config.yaml
d_model: 256
norm: "rmsnorm"
norm_eps: 1e-06
attn_scale: 0.177
extras: ["capped logits"]
init_std_o: 0.0
warmup_steps: 340
train_tokens: 298700000
dataset: "wikipedia_en"
MLP neurons of a small language model. Each row is named by its layer, matrix (gate and up: input weights) and neuron, and shows model dimensions 128-255. Each number is 128 + 32 x the weight over its row's rms, rounded and kept within 0 to 255. Numbers have three digits each. A neuron's up and down rows have the sign that makes its largest values positive.
A block is one neuron, or neurons of one layer that tend to fire together. After each block is what it responds to, as a language model described it from the Wikipedia text at the highest values.

L8.gate418:128197107127136132090101171128078119092125175115066119149199164129127120117162116147166136097119082158110115098113129125090124086115074081114139168188086151101090118089158153099137159123102147091155124161166135050105135091081160129144165137089140163129227081128092127166116138043183125113079124107109060118124150095130159109079125126144117106133115122110076134159093106163135166113180
L8.up418:084205109135112123104074104133077125095154120131117185089139134110182040135182097140120129083104136176114076135146145189145217147129122133037114161126085106165141100128141115116075126110167129083102133141155150120126096097086110124126145168157076144170125090175143130114054096155138125146104133130128131105155176153149139109128084040115112144179142120133108108113140141080090139104164
Responds to: Plural people-group nouns. Plural-noun endings naming groups of people, often the sentence subject before a verb, as in clubs, painters, singers, members, cousins.

L4.gate77:081118104142136186099128146097147134107132148153100205097140152118091111168179202087168252103149161136115121115147138147118150109175132131105161157192109059080116224132138167090140078115183130110125128138141187159132114098131143147134125135149177183138161196122100111111066169087134107125147098139148141158154117057140161176116170127145096100106154143104120157124140120071102110088169
L4.up77:027077172162113202146114154086111136114160068148127143078127120167122138130144188179149174153110134126115150091174148104152142156120099104155158132155063072085116149128121170110200144118156136199129146157158154117080116075111173145153132106217091150113145130106148117095083125134161149172140156107125113142139128081144137131141128130144114072094144179061209104121143103042110089155114
L4.gate233:160165110126141119134098088147137069140173153054130141132124099056109109139168120121118162156135130105121146104135156198199136134161148135102107088135066029130140093116128118127126076128140125103135089133141134150169076122151167129099123130133102171108087087210072116135111100092115133132100041090085096196136184079087123182080148096145126120150135135134154136143168090110060107088131
L4.up233:149109193118164066092086104168134156145168125156157073168151115126143123151140137129111169120081113086134107120151162157171125126093107142087155189157137108103129147097046120201098145113170128143152130142131117148134152110115182160162062112125142096105147140099149154118104107103098140155068094102114144172110189139098139117127124139143118163115102133126110089105137096135189116148083
L4.gate238:151143124088127165120167096114154108145123119107148099123136110150119131097199113051120144097106159132112115134127060129123089091117090117099113128128106174110153122166074140156122084186155118113133097156146125158185172065101158080069166140101158127130126120114113069100113166134112157123150160070133098103167133152119162161134170160101115123146167108142118171098045064107182091087127
L4.up238:194123095166166157116085130173126129152152107160146141147104098112082078135078125146086066163082146172163090131112137105149109095080154145140163146114131080117124192087089246113123169180146068120108124147151106155165175150154091093118114160113137157076099110111112106087144140122149130109167129155084084099152121133161112129088158101180096084168141120113085154203125148141129145130059
L4.gate275:097164122137182125109130174181111126146136125132120154076105165125087158039078090144195121144151165172142096104099104137131102068109097102045090169139145084140123166157065173098071140087149106066142111131154102154165098124120135134149084187115118152182160114157113149111136130114121048117141116103138166096150120161151189131066130076160076115160113048139144180084123150151102117073146
L4.up275:138157149115156114051150180190091171143115111139207134067115102096119103116099103153133096141124186107079134155131093143169135124047132118152102138160140173100093115123125154083111096083166104122157132143114187075167084177059120122085163106141099157123112110220110126124060078149107103152103099098150162157121111144103155155140120166104174113161180137145147113087058140199118137138112
L4.gate331:125171144120134163131121144089137130171165221188159146136178106128119104095137140104120141160098143133152149108159127126065140143119180116152119159092226150130105085146169127112138090073113154106138121094148144130186146134070133103090171147130129115082192194155192060151169166100128134130138205136174153099110108168140140134131145134145160138106101072093153149099135147099145096099155
L4.up331:151110088132089171152096132157172121165107161145076129072167138159108092157116113084151139151120125111141155155107192162112130125086152131086088221113165135077154129115143059088122130086131081100146090069110151086162115144109149122155071122074156136136088127127064119145098127098132086161153153136129113126152104194121102111150114154147167148138145120123131152155199109064133173108136
L4.gate346:113112065123151081124165182082171092135115138193122124158178101168160157118152141157085190063152123076117110089060126079192132105121102116193164087151137147089130089127133175105208156136103105118127139199067125111099154175120113155137160173147126153114132099118117108123164083082131095162096139070112098120174110145101140129127175178107122164070127123156107104151115043116094163123102
L4.up346:107138135116163100090145159150150136109103166076174089096151096195084072130131136150124102149095087150099087115156170160156124166148140178110149121137138122113167128129066188104179149131072079109148145188126113186123145117090120096124142077139101147090129148173084134138079126071197154147121098090128146161155098115086114130180168105065112181108138116172219134087077104141143098114101
L4.gate448:084140131084218108089128133162130216096067133089164127159092139105125125150142057171149178074103102074131121105188139145140121092148091132129139119108118040136097109140128142109112127126175163137095121110112085093110092102093177096089117122121114119092119097119124163111138150168121118045069145109085098131169182104123145054217139132085152145137189153186144139094132138175120097132136
L4.up448:140126136190123146110103161160124109189149135096160163132092170123093112124130121130105162134178120052155128114152125144185122142108141135112109127154081107187178123144115122123121147148206089077117119144105102113060150163184129113161177069174148185119101094166111151165113092114146128071132103164126057148148111127083185184112154171149123113154115168170152128148171129117128135075142
L4.gate467:136110119075140155096146127173168202150135124141151078163177120131097105103133147086161117092109107135094118122131155184129151122095089183109122119084135120061117070203098186187091097094117144126125119090107105061127086119114202133075160136088126124062119166127135117131175105117079090096109148072114181100131173105096145142079164131101154168126151118134101116126133129149132113137112
L4.up467:084158101091119129109160115161152133109172139092088149093119101122117180053127152119158097121110113123162117107131149118142154202109073140125103132095152149215086121099114158119116123137089122113112121127141175140135099121125168174125132156108140149137135162133175069121148111137110182074152091122101117117162116136151116163091145189155158171073159122128151152140129114075116159094136
L4.gate468:085147109015087140123173089103142171121072135106103140110095158128145159119080093124159126155054163160119115197173123156156118141191093141145144152153080147114120121147113192148107136138159122127141154098058134065097153112159123166145110226131165128213117144119134140110167166067149063157150064139076185131126171060186141186095145106119059130161139122129127142132129138178208123151126
L4.up468:111099094143171160169095119074114144124137080113144157102135110150101142194176103147159118151066128114107125154097147179106163126183109134122066187126074141206116075112103139091112074148161133144143149175114129119095109117074128179160111100169118161216119120106193082115112093153125187117151160112138086122149146120171135112123153113063101117146137155069106138120080122124091140171109
L4.gate475:048099165174176129157136139079196182172131136170117175094133164131123132127104175088115138189136150104116115121160104097120131215076109149108128090146122193122089174145100163219115107112143156123146114078133112109093145109164141123127145138140129147063157137147153030158137128149104130132103114148112086148153119128133111115159126117151108115116143112139177161163141084159104102139086
L4.up475:142053153124187081158144132144142137119129103150198090139227129094100118093075177120095165096050120190142116074139162116058120168169146135063136127115121163150098128135103205198083107178169155157116116154146126183119178161127115166110131102107194110066157089097113097102148143107116181121152096126098134114168083109114129113160157143145122163094104120097112124169041129145045154118107
L4.gate487:125123178138158099124068076112166101112189129127116092117151121172036119143145121100160125159150117129084118138162102185138142097137133141073066160175100090140138097124126134127125117171166145060115094161178132076129150081094181178121126129091167130173205122179096136109114143103146111064084126109120071146208065113088142127145181111142139111166142144136149096137138152166105089106166
L4.up487:132153157105175142095058088099123110131203122137143112140150148117124125113141130119174095128108083135111079173169117152150135145162147163097092138167037109122114093092118182100099149134123164088124091137117111065099092098109114165155080173077159189104088161174130092104116134103140150123076146065132157110098109078109200095140220115122127106135168124071151103084125105157137126123158
L4.gate519:151127101090113122148168117169153106176122110177184113078124123147174129121136139160117131112124156143165107125133137128143145094119193126067097111135133127026048121085185174125134172145150192119147139034105111131119125153142135132124147163125112171135126156135050103142073180087105106151114176133158105092140134063152139158110127182184092177147144136152109116124152063174089179099130
L4.up519:108147192105167092123115183093112111152092129113106121116139140089083155086169073148186114116185111092032125142120121145107073143149121145120108129209136092115104105117184142063168175094130126120106151072140106143101129076076125177080170130153164129170147177171142136101167122076066156142117179142119163134119131127143139088104138082154087150083080129103144117099135144189127137163085
L4.gate580:086100182139131146137106122105105120122145133077144177100145138186129134110157127142125179149130143136059101168129050116121136075130037115143129163181147128099101100126147134105081069132144121135123131119163160115126134083157175124106183129138139142195154106091135083130168190134085106147133153151052115084151165132133089111147113129085116099131130142175126109082156050144079103150127
L4.up580:164167162071137149170092100087084197159161154161108187128136122152067081123125166111154122062127140152089099146172142139092125133133128146142152141178113085132160036079127141082119108052130100118076130157166134126136088087147139073122171160142102134075139092113119142117186131090111146127191097084127167167122086133140130102121188137130149196139130174118118095075138127079163162109100
L4.gate630:153177065138143160128120120146107102119099103151141160160115071098087088119181111113189081097111119100124155135159142136151147108171117143133109120161145115149154134118129155178114116064131149109127126081105107121111120167187146134196127094168053118094148129157148186150143089098144103089138141138176149140080093157190138159093172065090148127127165131118168157138091114161138139116114
L4.up630:182090135133133112114100114086107135190165107183127152104106143121180102089169081140041063117153165069152118111158063129099116140078151072071126113075168154129146155096128124126109116143143136143146130153219099158095109173137151106116087114157139142143121058125099112083118117071137086124171132118111138144189095093142167109114120133112104117166092171153124151160159105119115161159095
L4.gate649:112126189147132141082119153104109126127185150128170115123168120149149063142108125100132134136150131191084095138100082179121173082135101157098114169165073089108047080115103153138164064129156069094127117105188133130156173119134126155107111150097175169175188108115149067092136087097122091133135148072121090107150113131083151126094146114155126127168154153114154090160166144140108131108175
L4.up649:141182139098137175062177123092092129146170127160168118158144148130139079113157122134203109061165111165097113126091138115117136085170137138096124170139126119058055095087154158152162062104137104086125132100179110159144071088134130160152150151059170144161097105146170110116135142129114124120152160079114168165183163113148115119111142074167137126145172130124183124088079171113141109094166
L4.gate703:196092090168081128084136105174128147133123160160136089156127118149116152116111087117115159193131088114158093063130123139178142174148080087062152209146156185100175130143109147175115115072134145107126099148098170102110131170098162160167104081043128122106141103107058143132128132086180130078083124214151094116147117129169149139153104191129091090144112081123143117160164173128118166129115
L4.up703:166111154135156141102108109178130146090107130140104100115111108125098084113139109155184112117110181125121080119150126155155127129161111144127147093172085157126138164107080168132063166122066118142137160138113102143128137108091101118140075120096116105062090148157143108153101124083158078153109094106120141117154106183170112150139162076156198176128107114104219102084177101152149156159150
Responds to: Person-noun suffix endings. Final suffix pieces completing nouns for people or groups, mostly plural, such as b-ands, schol-ars, defect-ors, monarch-ists, music-ians.

L4.gate67:133173087194113134100080173142142175183161100138067129117186126100101099135121161134140162138118159173147172113092124082130106134128128122074123109183105084158180174081166165080110103127119134142137141059161123140074123092128129102160163119100164130114186096136153098107111084152143163099110143116127162136101124107108204111108096112066150109141160164096140089151062092143120188108060
L4.up67:157105122160106094121081152153171167149140136090119119142136175131080134148120115167125066150066107179166156088122111103165174100157105101075121078157110125129139091065043133141093112163135143113134107159196108129138166129119142112112126120106174150118080088149145095160122107137127041151159121117127167113108159175180137169087176085090089108101137190084073115163104124092103114092105
L4.gate81:156220102135108127136136091126134128115181158146134140151181186119110157160146156107149102116118146133128090125054143100119115134098176125134108107145160095139114156134111121173086164090095110084092142120089166159130080090166189128122135106082104169114160132140173100174032148197152115167153148103131135148101080118169222185111126155092145116170134205160051137161063093168178121095143
L4.up81:115210079165125084155156122167099125120184094169117141147102088055121126155230123124124139162128103121133165153094144087056128120113059129139099101164158151148141152115164120167126153143156188125102120162124152143152141121158122136083107087144114116146160159119064125174162158147159114097164120102109070112145140154189086113171205146128133133164128096139097175164146166139190110114120
L4.gate83:131167150150131102154127149135163154110084183158115189146121105127109151108168171127108121135081132115131136106141137135130096176121147130139103137093065149132101107159125094143159138081126104119118123095201109113128158169045176190158139116103220114108050126053182101165075118172120185105114124115177148208130154098142118185120110134110134163133178132157091144163100141134210142099099
L4.up83:132062199102116107087149107132100128117115119103120059159164122091105133142120109114080123169126143128081142123122124144122142160150103127137143122174111119158167109131082131118169128170101149102107116132110201161093147115167167119133073125182106195108085089146074078142091131185155095116135136115130123085140139104121131117170114092127129104092088135115157082138122091078108164067135
L4.gate100:192168142099132134128102120142187209118161169134071124197161098126097119071146130125121138115146147110105164131121155110154170114077137200125161181081133058188153133125136133160134068093141108122145092112111114134134148143147084172151152144135152144120150141142177077155126106119137191157115177129122158136133110112140156142087161093146105072119095087056093098109086042131098118093110
L4.up100:134050173160133146103128119125123131161160143083125124103109159070181118158113088088152168114097073137135118087083093184061077184152186109094119116057179157109086137093179119134095115177173138156136158116141072150101113159093069093096096150069106104150093119142077075155131142136171112134175095178126120101146143121123154138098106167101080165105120128126092160143096144090127126115138
L4.gate198:105045137090093120164155117155189045122155125097148110117155097183106112065131111076124091097143156155199167167103175153115172167152122104138199115138145155134159137148138201178119114119137133107135085134180091168099143178125109130103112134137153159153162109155178154100175072139171123134126142142053121101127156150105096111098125137171049087126128103097094081205081140118162157104101
L4.up198:109142125066137177116139149138107134163145063139139122118151101066078118128098125148088167160094130201157122137186099111143169213189087128146153123168101114077080135101148117150134148174159129128110109127131084083187110149170131089167179194113117125116100176127126081105107147095182149119124109125123171062151188134102100121075129163102183094121117130068158147106098198091118090130124
L4.gate216:154171088145137116126146106085144168179142171145163103163169124141126174173143192161140118152098185128180178146081082095144094152103149108161104156133109100134196118085151085114077079086101111085140149153126123181168083139160119146140200201110146146107103146111219098113130152108128107134151073125179135132134159131175144124093122107110101171096128077103058105116056142120114102085153
L4.up216:151139122064136175096172077073081178145087149167086105166160101140106067146113111143158095134110108126032124094093153145159091088097104111166114220096071130063136111159153061142155095120165168122138130127113125128109137156119209168140146140091099090162171096128134080157127090114083132085118136116160152151098163126102082100139117171063118186182129134132143098099171106123160117090198
L4.gate229:135170101129185158097120164081165121187173154196035190124105089109123112141075185123100098114134132145148119149082149115135107135151137129119052071120164112141110114154099161106133128118179158119127097149205140144168162094183146117176142124141115135079097110127128154121144092103109120080117123169104150161160145115119199159135136102123142175119048157102123111105153126119176168086167
L4.up229:137177170127099128166113133184155107126106158138109173101167092124114182140133150113159063119140151158079080128142113071138037116082102167140085155159173184125118083148091119159100186160128160127114104118112118140119105186133107180117146125119142103096095143120086104165127115078155122082118077142194162177117153109124103104050177090149124139128140187087143118103138156143156127136123
L4.gate231:111170113170104087092169130121135028169133109121154123134139125124067102117178165086070093117123152166092136159123125088170131146112162115122125090115129132128080198112107193164111148110091092109123113087139145240101124148137108125108152133113145102106095137098138045192112112104140085193103150169160108167152068168112151094081117108185110169139129108088165123103122122143139163111172
L4.up231:123145051178153144082104115143115115149140124147162093161137113178121098146078202127184043152140179112174169124065104135109097101131221153119045119187116158140104107099167100110148145136149047110097123102150137118172158178115095165139063125198151131077107081125120107124167154140134097114159139080179089190109142151217181166076209098115154146100142149094115109154095094137124133105103
L4.gate237:107113122181098051171173149139124129171182111125118137091110096123091122098149139127167099108091115140139205118124101106101121093143156157110102066101099074171127157123114098157084118150125137120125098131198173172154166063166100092128112150130143122167103120211137146125150115081137102080125161117143121144136094157152107168103154111155120100155122106105099148122076142131167120081110
L4.up237:181131168175111107151085116166166086033154091097146148110141092148089178142129147134101160055095101183132106130086120127120106046127146056115128171135108151133088158173095139124075155136081155094119103040078149108157106081117153121116146126135152111180116075108147087104069134106083141084140166146184078147116116133105155168152135141152092096141153108157181095121075125172131170127142
L4.gate318:126136139108126087192142133146110146159070166174106138142127122138124203091202115141138134133071127121102155126054199132165080146132123133076091104110145140126163081158140145120151111111071092113112137134161185126110093128130148098087181221166142137106141066128147174113127099121124127146167127109125174124176106130167122131135157135158079132181095136102086080098130108107124129096120
L4.up318:126190059090079118133110219089113132113158147136164111056184099086141132121168114135158126089080140181201127109098085117197126091089083195104109117154164098068157106151109069156135084116098131116145137200143161132131160149087121121089137156097105080141124083164136087148165105127182177147096118050132127077042122105119128203137158097160114114170119188104102113106113141155098107083149
L4.gate354:132150150115116127091146126154076144155124132128135158161115121071117165148150153139099139056070123147140155036155119124175112121154120089116207073087091171158142095098088209123108081126086088095128111163121143098139156137207155096142149205144185202161154095087153124142127117080147096120128075134145109149107108123156171154147134112178110123134102129103151133157055119129090210141146
L4.up354:134147076133128109045086133180112160114129055119139129151100149111147117152106058168165121123145133172131108093153145135142119085088191122121114113072071109119196117112097119085151104101127099148142128117105068113157127134157144132119173178145167182140088131130108124126127108125117136166081111120203130148146121068154122128102156071088140126093128177126118071175058115175108084142155
L4.gate387:125166073118059099114116120142114140149112195123163131127231146112131083142169073098134204071113150126110151107118093166191111129149124140133112104128135094140123067104186061128143104133085147098125126176139129099138101187119057135117078146146104144164172088106155171071168078110160132170101111115109149163145139122134100146118138161177103158147082162095152118167089073185135166078088
L4.up387:121183188140103131112125092130114132119172113115148062090084128092161132155116093119118124112097154140175122138090133164139122132149150152111091145092126086155129114121189124148121134121097124106111112177110113211124114136136129160106135064176180046139096100116106122084151117192126108089085131127122135113100137147104138166152080100098119080118152144181066109113082118188132142101115
L4.gate396:135131153131132176103121156116163178145112112092158098139180082096105157127108156083128116158084099103091124123120023138143097123184090151135194127090133147115198092120057108142156155144110093150150143173128142122154166104164191087109147166174184167116129140158176152098193110063109090169110143127131075108125102096122172113128112155158169092130155180085117092148073108154156146128174
L4.up396:119101071211146122151097042135137159146115108098088091170140128116141133154148119150205143102133163094207158112067137156098072104079149138104091154135141141120193117099158101087109118170149075120140143154122083174081121128230153104106120125198082127168120129153111116099136162071124133088190123140133083122170176139153191138172107123169133119141131129124147157092103103127176128084108
L4.gate452:128169098159122166140106144144143160138154098151146122120056122137093102127162149112067154135140128162156164117090086115109107144185105105199074101125109142189134172128123181178139073093114112050123129146105091130097136103113109185164166111144123169128099143086181141126114069135129093103161167128118091160120155069177147128102148118051164114133193179140098183131103124182122125063114
L4.up452:135108085179164109190129158082092172131097079131129149117144175129114085140104143143135130135114137127085112082082113161110116165126145119121105134074164131106178155115092141054109078134094133138141133115181165135086118097190167121147123153133166158093160108130160103133112101083146192149113156095097130112100127141157178133080169165125146121109159163126076091130143130044141176167115
L4.gate641:096161120126110136135164162085101122122127087193166131145149168164080075205167089101125118111108135192070126144140140123144067116172162151100072117201126180134152100133149121138134158169123149126150085137122135131118139099160140148129141096117106151117163104197093117140132155119146157160106072070118146178159070134095143125138114142105121193085167173133128201185110132139132102127118
L4.up641:156115154171103070094089151144142092126061141183139120080107108127163194135185111122095125180101147124127116169129098089120162105142142133122111111149112137154145182082095111173101119106048138138120157108120070104178138126146140017153140230095140078143130095174088132157191117150103113173169172109150117134105102093125170133161190118134163081069089078184135095125130139145122116160105
L4.gate671:169142075087130075134198102171112131102144112099116106155147167087095163122162165109133103156105097121099138131093117146176037046155080151100144123112106155174119111140100155126060143102109122122118135077116101118150157139131103188183168167125152130155098086150122181108141170119151065122124129118121145189142162053135150168122144079132115119128066143145088117131160080153138121096140
L4.up671:103180139140093177120153147127126158134133136182120119087113187150110087099131179151141097128090129144131098130061076149136158109147135119131134141084080110133131144117113052187129098174139176082142104096130131142178110049189115145177175108188125157159114087107183102148131122150203142130150125088148158174161125166125156082208139105145146055181144150121078113147123126114182111098132
Responds to: Word piece after P. Second word piece inside a word split after an opening fragment, mostly P or p, as in P-ic-asso, P-ad-ucah, Prop-ag-anda, p-ig-tails.

L2.gate178:135164148113073098111150109205146152134144168078073155098110096145156138154133124117201148109115131102168101149124072195172139142167096153056092090074181134156139109113140158086118124145121155141098129125117163105103108120151113132131149189153122092101133100166134115153110136060161086109116069094133144146222144099121114124160086096077167127145161172126118103120106196108116135181180
L2.up178:159156125130157101166108132172175119148142108080134143125126161127118139119136151088148141098148144108175091151080112098133167107165187116132064059126160117165198137095068159111122115144138100112142127161118158193133163056121113137153133100171121133108161069131139077139131171173226111087095147133104139146161155119144150105108130092126126097175132114134096096094109101110154126126102
L2.gate207:084155061079076113076142148157187103112171150089171177168133179101178086195131129101092096166143150101155124148084084102081150097141149060083035083087186165182116130056117123140088081108111139096127108172167167088122073141162128116112193137088162156124121080132177112158174146176148142173146215164133071107163094136188141110152201147122099110170139162115082117134161109112152162093133
L2.up207:076146101062135100146101139108116134132115158153105161178152097144128155080156126167169107123164132140186069146115100126122128166114098129159122109058138080143125245145131132101085100171113082102170125138125126212149155126132120137167156106118178111095108150080164056098150164160129135144176127152099103163152152094138165155056099113082165144201098116120163117085160141115069175135151
L2.gate320:147078074020110125141118107072100156143111136145102139140135092124164177181157176153095123117130153112105100168065138125114092110158168198100144151099182177110118140160124158102110112174114126121120140101084169142152098148161173094092172144149144129115129148090158131105089074117136071107112127103157094116169126126201160165133131133122148093117137173132122079116151154125155151120127
L2.up320:102125109115135134152135122117114141114157140143122158142097147061158166160151193117115143134123161173168138153112150145134121096233147108127126157113159119151122119115117177158023076117157168131115125133167109181123146138084166107137087177176056090119088146125164104098124107102135146092130102140138140099124139130108179120138112142162123084124138097099071082085115168148127109193071
L2.gate679:150118113190085099144116107174177128177100165180142119121106120138139176144149085160177092154055090133163091122082083073171141123098148125100154158061181121129189148155127148167126140120129131126147093169114126187172158112117024133123143161155144151121153047122129087114142162086184118155141173086159091119160147126145220197087145096127141122096100142203171183174086126122102087129127
L2.up679:078088110122082141166114096094120115165159107092150090120141134109140120130136111151097157138155145098159097110114113051166198148065086054123134160149175138150172118120138132157172092103088126117114111158124128138112095085136150124150148163129155185166143115144105144072050042127206135149167155150126117121127163098147143133078158175176134078079159175112163125114128188087113088111122
Responds to: Mid-word fragments after P. Short vowel-led word-piece fragments inside a longer word, often right after an initial P/p, e.g. single-p-ar-ent, prop-ag-anda, P-ol-ice.

L2.gate317:149147137149180149104114142125130159138057115163118083114142142092066093215111113114139176154100080172109165118139109152129117104195063113122125161160171079193126127114073154118110106174095156135135124067136110143144077090125185147108146146101147157096105110102092080123086104086150150096098086152099157103210101092199143139082170108073168091125175174132165129093091117166154032120065
L2.up317:144103122092152115165159099075085076115130176117127133164184093067086135139164149131138073154132191095125158078153122155185130210137122179176112105159068081135099113131091125069136110159171092104109107127087147125149070183144153155176145146100119149126132146147150129133102106149126130165122132183139119145174131165135083173155138135082060157120090098143127120162154132065089169111111
L2.gate463:128094195133124145095164153133117106091069188136127161061151217137062098112081089107116175128126098111186092077122153164191138176145135141058200116188132141174111162170090130144128120094104121141142137120146182110150129194119132127131109177110207140097139087187134146139123138147112078104129086147161125134193156123126165179100082139136177140134116113111132168184115187151124098102153
L2.up463:173059131142138121112104134147157046143128086072152113079156137127134087108164103083153106108131090141165130065115162164093077128103101141103126097143161161131149125083136125187124193068175078135123144231146090151194144108166119074156136093157160117091087181166150135135127110115106109081153101097155159094164082124157105112132112094127162171093163166104071163137114111129112187132154
L2.gate511:144105176114206152074129119153144109192081095149151086131123142100133131064127128098199170171155148148159133140118138158111135168133158191072087087113104181085068113149166160097075124104144127127135142144175163117138104111078105097115102155159124112087116145167122051132077173130148110155128149117175132128169128088169131143140101056164137174121163105138182105105125094113144149118138
L2.up511:119137171160156164151150168185095131147171118109181115172173105109146150101130147127174092165099122150175089145139154144130153143094135106117128118084133111118109100104083111144141080120127109133137154196137116125146198063092135106107138158172166147137156093133091145073069136140166175153071185129093081120138114094194114149122126068165112157152118086103110153137064065126135117130118
L2.gate552:161141136129137115158126091179134116119088145120171117152153165121096119102063135069167095149114123116126095115101153122175151197119163122096043107141102145147195097088097143080124130153140149080130125125163140061157136130101163146138150088127158104132193094132141097136119147165100130069136162112120066132185121153118103142077161125137176139138131064128202051129136167148139102069124
L2.up552:115114208150137095101130089134166106123143108131168101176194142167147154085039143095200089161106120152099096102137144156160195183134098147162116170144078124109163111140155153118103131137081144094126139164113141037134146121083099132153107172136146152121102111189191146109202138119155148101154145124101110175144131150155098157123125173129149095126164117091114143124104089113164151120105
Responds to: Plural noun endings. Final suffix pieces that finish a multi-token word, mostly plural noun endings like experts, policies, expectations, investments, shifts.